Weights of a small GPT-style language model, trained from scratch on English Wikipedia.
Architecture: LayerNorm before each block, learned positions, no biases in attention or MLP, tied embeddings.
Training: a variant of Muon for these matrices, 727M tokens, 11089 steps.
MLP neurons of a small language model. Each row is named by its layer, matrix (up: input weights; down: output weights) and neuron, and shows model dimensions 496-751. Each number is 500 + 40 x the weight over its row's rms, rounded and kept within 0 to 999. Numbers have three digits each.
After each neuron's rows, "fires on" lists the tokens most often at its 100 highest values on Wikipedia text that the model never trained on. A number after a token or word is its count.

L2.up1734:507513480554524573500452538564459483496490567502494514596562514437503557474422535495545492575462515462483457517505549502427519503505530470480518483492490533417492469464551483520529434517478465486470464408520501514547465502487473482521417505505480588504497493516456523505590476522501496447491521499529534456484504557486474510502508540533541511518567561608507521488521527471483457509475507531485473556448531576501549506453585467439466418462540491495501460470517559494570474481547520529536468413518462473523462553534564584490497410483562494509509556445493572509543475474491487497496484426550521449463477486502514524523516468531529583446443492584512502459529515500509536468463485471503468511469514521488508499521585530494451486498485460459507535510575502461488500421479501
L2.down1734:534503524528456492448482560524472450522524524468493556516478450536466373452578509487518539510548540463493521521634545491509470491524495468392516486561490486487502463517523558550493519475541448521463532477487534528515476502533447468492500523456492571516446475490433535487490492487491510529409604458452517404465464577472512406530514450498514494507505515475499534431548495570525558527475492523506488417473497490541492546593504475395511504478431564512517556495500514542450447520502500501511416524582429482446527484516540564505513505543455463497526529493536510445484468439429512527511535482500506515567551510557476558531456460477447460485524575519504543525543542564444557492476491570457535502498494497521402569449565458415516533384510453474430468507529409507445549474543500
fires on: " In" 13, " im" 9, "20" 9, "as" 9, "iel" 8, "ind" 7

L2.up1165:426477465463504487522496477496432546585464422478517510525531482547416499570441486517479559569502499493539517579431503510513538554523442467497471512396493541468571495503524499473492511480439558485523484497372463494499518456531483473485476502471525536515548447563532476498503484475492518390505481516531559475433492464438558477486523469516518441482516514443543520512464488549516477509525561541465545483487493488531528614516498477462554579476486523486523502483559554505595552475530460487519488453501520527520551507489512520509364533512493454524508618521461480469434498480532503538452485527506462557516547501498464508493542460484477631516531443433588548503528496524451523474466471395567458546475487379507565415578399495546516517527422440488513605523517537570504542525397424
L2.down1165:427500499518505471514616543485473450520508487474475497495497526483527531467559488519467396460457482551446496500480476510511507460498490494521499535582475433510501546466442455497471536496482515464459499533465544481400517457577594525489503497548501468457498504548514448510513539491497478538404486542482503525528520548539518510493505472453546440445467502427449468548514540454407499510562534479438466508530472490481431479448449540540463523447526528481497548546563514523546447521534463488402415545433532441519498510501539510453524542574462506539425518427523556544482505531521476474555488499566535565526517554483530498455523541538529529523477522464483548467467503437502514526523490532486507430435527472551497477469470495519557558443447548497529435527479532477576468512557524
fires on: "," 34, ", he" 8, " to" 6, " with" 5

L2.up2548:500491532525523485513504542438518462523492469467526595534537555413475463481526493537533554503512524546479491523403433467466555548555480517532440528502525555538507519421486503505453554477512522541472444484523545468465486503543464534469445507465437527501495507484454567553510488505499504440488525429511454477486493453445456493493479492429491539534533480590463558491521494452517380491530514534522500496559535490525403508475489482463527405472540509497512543418489598569490485437438440501475478564506484503517524502510459525572557543511500570539500473512506569461520565478502477512465475408543491484539450442502479514501591558518520503564507492457498545554550511482484547461488542418501523442484455553517509558501562534488456440544507453446467497554490532485493482504548564
L2.down2548:451489477524500435483478438518420516544481560526418476523469589502562512531351518537558496494515476527466512460493453447487565524477517482493458508518507471506454556587523480428506459503530486536433493547486444522467567508506493530519491541446504480490505486482544522498477519449506582472436500516481500511519498468537493494507471531488496540486501510550545477484418490409551528469486469586492585534544476518498526526465456575432481553537529504487451499560459493445520461445507469488591423566520477503563453517488460513485524546588478511444567515542513560511513522432451451476558555493478541463470511456496485538533535506487487459537506468470465564516526420505466499438518480526524441432484559481507485487451516554410563436549507473525478505486422532500498483518448528
fires on: "ld" 16, " Old" 12, "op" 11, "There" 6, " sold" 5

L2.up641:502510522456543531493572560537432466556450544505447492476476513544464461568487512536483467487480450442469549550492496507459540525482502530460518437499436572486559516540514465524501559546450482483604555439409602520438514489503577434464494458442504464478517504522496495444529445569483440462503544473486500440465446502463533493491467532507459449483540459451512533475536531561515406531468516578549478516463512518567458411476495540520530559477497551515523422533540459499489439479535505542491450563530469539513564505496537465561456479493466468437524449470521457492536518478450485515442446470487500542487497501519522535446509487493502469575517464498509450437508492511540542486501545493454429458490489543516459454500517524477507452523524490482491517435465472524509491539569525
L2.down641:484511515471522370497480501461518524443493467480466493479523527402497467516576473487462504459442493518500522494448485403499473501520504520473446517483499432461454504512527478473482526464512573510484429546541417564563426559472409484536505506458550412514506431496538497500488489521405488528435507505498543515516497503501571462529515463452531512558471500476533500507562539516488558506528563442435475516473502557458481577452547479520533435496496521499553436532518519505562478464492492529518518486471538533517527502485522472467519418489480571476409493524455478541510501534471535400530540456508473487536500516435490498487453539566554488539483564506560540524517425524545458546520488467556503440435501567555540463577506567448519537493546457504500461478538518521537501401519542
fires on: ")," 22, " from" 15, "/" 14, " /" 13, ";" 6, " to" 5

L2.up265:551498506572536527527548523566460453472467492453520467474473480551489544528512557434489532458536454413550483489511497465513459474504516474622428519566504564531526560491527439530508491543482596483420509449510540585524554435466444456561487445516458508492572564541460476496464513483464550551551540479505445430493526517478516423504517569437455551506524478503499546475541453510483519553471498535431505449543492548514462558505515470516559488467466420469566524545415519413524452589510402469462448497514504500511441465515485497463455459469426491473517506469524530487434500486543543550492463510541511559494471452510580445501599550519519566446489487541420476525424517553529491431467545470468468530483467505443462481456515516492546485501523450523499524471501506531508410427446515
L2.down265:540460500524524505590529487491436477508581468567485437513507526467470405484475450468485461516521466446486496541493551556474435572456540494527490538499571472465513423480502490505505521501509529479523539432527506479505421434486488446479572529505515530465415564553512447434492539428483423535469472498444541457483549521520542472545444486533534481560492507444473586464576439468535480489402499474483498484502478591536520547557527443478552520459447460546560483576504540503502514527497521503517493479446548451520515441514526567510507464432410553460471549483490518551435510459528494497531526493488460418619530542464462524448526514423492497504548498507560498521430507468505484501496475457454584475488507485513440566485451510542515454476583478504468539448556503554544523485472541
fires on: "it" 26, "ind" 15, "id" 12, " ind" 11, "and" 9

L2.up1048:518453501484531549528512430484452532465466520482463564467462472509544507448524539530493532480484560533478455451502508538559457488571499472444497567506454496527495520405536533476566484526471453473519478481548436473459619489548502488526471503544538486448450497507541466481544541486409536477433461575486455493522514530527458545486536536508505440475460485495479442520430464477478486524508523424510431469506494468523517465542537506526567526473474497503502454514495525524508492487506474557545553428577551530551509467481480469550494577563486441521476467506448473519493510498456495486455551461471513507515447520528551567519458526443578538453459489434550471515531503453539500546549524516527487500447524442459474435530443555521500538472420531478445511506429452547462486490391491
L2.down1048:478487532463519558460509516511385534491492469500518518537448501557463518536477569541417538476543485570514484577610438471496460506443496479439467512492452528506471533518532515432540454512470509438468608470526450487492418500513558436550529470540419532533535538488496468484537477528527491514499522542433582458526544435437545484528529525565392497450434507535534475547444492425507497507525472501530409504508511532443515484510494464479411485457487451604507515458409541414505555476533454474520477495487538546548531528450492497575544566483516449464499564468529501458509502458536429492571520556503454515469452483522535474503542457524492419501499558456512452556529448493460538423469497484455496542538522468476559493435528463466473466449519539470506465526496500605531490454386511
fires on: " anim" 15, "ator" 15, "end" 10, " Im" 7, "imb" 6, "rop" 5

L2.up1754:521563464560524566522551510529569504528461565572549476494474480520412468528482536482510444552417451595467523480545467477607507512526537503506491470460483466528499486515526445488554520469462547390535476530496560501483532456488501542591460526485506550473473436520473519550518507501475504495570521533469445437475541470456471463493562499493520482533514412533525472507502500534527535503526466478487499505508463472525556486507425494404515431468522484496535502423513525456555494527502554521518446550449520451506493496549469508507515527450492483566482561460462443479510534441504492562522520430449550550518480529487558473468476482457459537472411515510474566479496517508465458510427471552507466575496518451558531539449519421462505626454494528475478501452479437555513542506520509
L2.down1754:479542514474507495509486524549477444513482489569557514519424510534499473467391541549567499561533478409494466469617468506571456548532541521471509520551433497499381508541510433456516504500404499467644463503443572500584458483537496512571470585504464491443474416470486498475452482507472549510449488453473478493500510515511416513515467454507551525466446507468485528539490446449521509505549535476440460573496512532484541510493487507442522479441458511411567522423497478523490476484558499578491478480511529517489461505500542536506477544495494508576469435483451511528491484516501450496550430547445573453506472482465447462464463508496488503527578493553483502497446534516467491484516525544497419518458505450531475512452535522431438490498490507458446483451512469520465557476465495
fires on: " under" 36, "ter" 25, " under the" 8, "der" 6

L2.up510:512509451527540515479475548518498538416441552528543488620476502490451495585465463529461422475485508460530498455428427514550503512474530461473532501436456525494486470594466528474546511523500497507539449456458430532503534472459442521546456497589490517489549538556397455484517504495560444495486516505541498484421464470540472466524524493475486510512539508482508484511535464490484418542516523471544559465486525500514551446535545517509451506548488573430485454494526455514476559450601469505508507489479468460433525542521493549500530512470529466469434463510527555534535533467501497483455520533608474471528590519541490532527573489508509420490549474522510520477454429579540550455464469474556545504480482491505493499564469513484417487505524485516419466547519499508524560511488529
L2.down510:466551539554511513468524468484470577494516538469430520519486541529465599496479522475482466463465506509462488532474495552473479488476494542466519521505455572538422475547434593444528459437533563548506524507484465522488537549498362509503367538549490523470476520512463529482518528467499475520477498565531477508409516534531526543534508520468494455505525539488514513503463458481408549592472512465466434504470493504466488537492492496523450489501493605530438517514464568544480448456497423462484422487532547473511561534456548448555433529493549514487478490525504435590464513468454457519580499511492488449544510498495482482515584526508485485516563454530563475490441565455494527391480469452451555527527468479481557465485452563484500474523455457568419500533495506515512526520443480
fires on: "ud" 50, " do" 11, " ad" 5, "ate" 4, "ad" 4

L2.up757:445418491483454559519506465549487459482468484473555526496490528498544500556470531517529480515473495508459547567450563448452511488517544533469545519487494526466539529507481475477493574545539503453565548498441549503486490457563524513552462563556526451502511491509463449426497475517554501513444487502603370535460526523484503480501494481468474531541479498467508509541600453526467485502455443516471521489527480500471554463482570508435553509491419453464412535516534440502476466497476514513515587468569539496544505495552489486549489470588492566508447472492537518471498460567484558500503453454480453540436494446466506491523509456511492524441480439513452524440499511455478531460491588458520475475524480538576579458518476451488459496531498510515561587525404500503480453565513481
L2.down757:551556512454543489476501520484566416472524480441530537382470555518573529492517524469486498528493558533475502443471544507457422519474519489535494569500573582483459359488451493550489498495562456563518572492507518484433469505476471509455466438432537500510469521513546491425466531512454421486552502480484450509580507446429463494499446531491415438485526513437573465462519499535505568532576448472494540516417522506430475481446493509427506479538510419430478500526476503448545415485514529491498445499476449471528496499413439483500479464536523474523439503465519450460453516575472395496475565512513466507459522494532496502523407456580513484563493469474489550475542389500515452526413488497553448463458457557566564478531415503511484503515516461531430488480505416538488454531528499
fires on: " to" 16, ", and" 8, " of" 8, ":" 7, ", " 7, " from" 6

L2.up316:486485493441465504430417548522446482547450471503474565531456511443522513529454486505551560434511536487579454502464495442432550563516491518479561559483433534482427482504560526477470505480450504529534458501515453468476459556528437426473530564542460537487486543566574567528491497509494484485521473522508490491514475469509421500432450516560453468470565509509538495497451529534539462452520557524479515467563481448556542535424496497544526523490585483499447444429477448502527504544454506539526553429517535513524454452430482459480570593487543487491453504500526466483501489526501507437491491531508458529535573455540395508541501562543475565526483484489470500478535497473538543596483532478441520465527471465522497491494496548432488423526535470464443461492516434512514604495540498
L2.down316:441518498543539514550571430519537447472533397447530491470443556480505492502547574561438487573508464494454535471510575584481552438494591457559490498503519540472564497471415521473551500486505520504480556466445487547527557471474542581488498529448467472541461496434471525585555535458512471495428484476443514472536568492440561506554520582429475497552492488484520487477532498473352513528543505509540483459530522481463523463489556491492532473501443475526475529582509524454475515491580502554468442555497487424551510531533507472564468514491525500469541555485518544508556537542497552474561442472505542526521487479436544513472481442535533438504504499500540479550423529494538487496478486467525478519479485589500499509504495412552436578468518516487551436462528477466464438492529495
fires on: "," 42, ", he" 10, ", the" 9, "s," 5

L2.up2063:520514480473467569477487465500407522487482429502496541529514566504524515477490522538589501541466550539540493488469522515471437500535424532473533475421538535560529503508565559513541425484608443472512543461556470476521540523507502510439493473514426524485502537439451483479486479497477500453467512573526461514546515480522492554478489508494494516514513476530542488431491490433479454509463482523494532553443557474561507474535486541465464532496481494541514562519428483534533533478508505523514484517499480465466590498560530499466443491481509501531508562375509524479521428463482551466485467446488481482483489581491492585517526505496549467454573476477447564469549410549478546479476509504472445502495490507509518444482469576597526536490501476479542503486508584588492473524498421
L2.down2063:536490498456394498538489461562434495536486430487511519495504510520554493498471554571538481531535496518506452514503571460486495488548426476416597430476545481591545536387492577459485535487562471522537469489469430468568515469497504558498476550570532508507479577495498471469509528483451493496461463487532467557517487504517534570509474520479483509559467485459513466457549498514516436478500460466554512498481492531489428526490503531500471564493540562507512496529476468493420486447501494456487497548494441508501577485543504519468459576537497487484542551489512579418527533501488481417488530530475457468526524537487499511472488506501488522528525513567501458506514506446494579462478574502452505511575497512475587455534405550513518520467478485498539504490608602510518487531479484
fires on: "eg" 18, " reg" 10, "leg" 10, " Ann" 9, " Leg" 8, " rank" 8

L2.up1237:500465505543543576510495454506507536431501503502424512499464526480455531473407509459506492519548450507481605473484501546443517511460532547484469499473512479490542521494490523499455484522531476542485530466488600589466506605462469507476506499520496551464434477488449469558469566515420493499549514511465533546527453548502474449485563601465499468556512481519503435562528528578430490506518492534483510500497555462460572509447526421484529441555545458513455467456444424480413501453510449494519508545479477494535521495481481546505463540536548464493536450503463582434469514482533553547518492514557539552457486539507568502542474521494491498502502477463530524460501486526391540477454522537466447497504476511537426464475528491544495545545468452523439465454476504510508563479507506
L2.down1237:530477477568496476475525561538481475531554459504504477569495434408528429450490472430433484510512453490522502506524468511460463561439483523447517512453436537501470512492443500471553578542510515463442500437553494521581547531467479527438447481497496508511493529471530490454472492466535516530464530492505436573513510583503507455418491416530479472456544550503510454454506463526528478464476617551500551496431497493527515446475544503538502489518528444434462460511509583446505536499483572616564460538537537456492509448506482539471518444536524523524500551495465531530558520482458493535509431490517485532489543508495529428478472483538477580523427454600475470510525478503466515491574474513480504418444592520558512478472549585456466536512537508544419458499496489502465483567543481
fires on: " L" 28, " D" 13, " S" 10, "." 7, " A." 6, " C" 5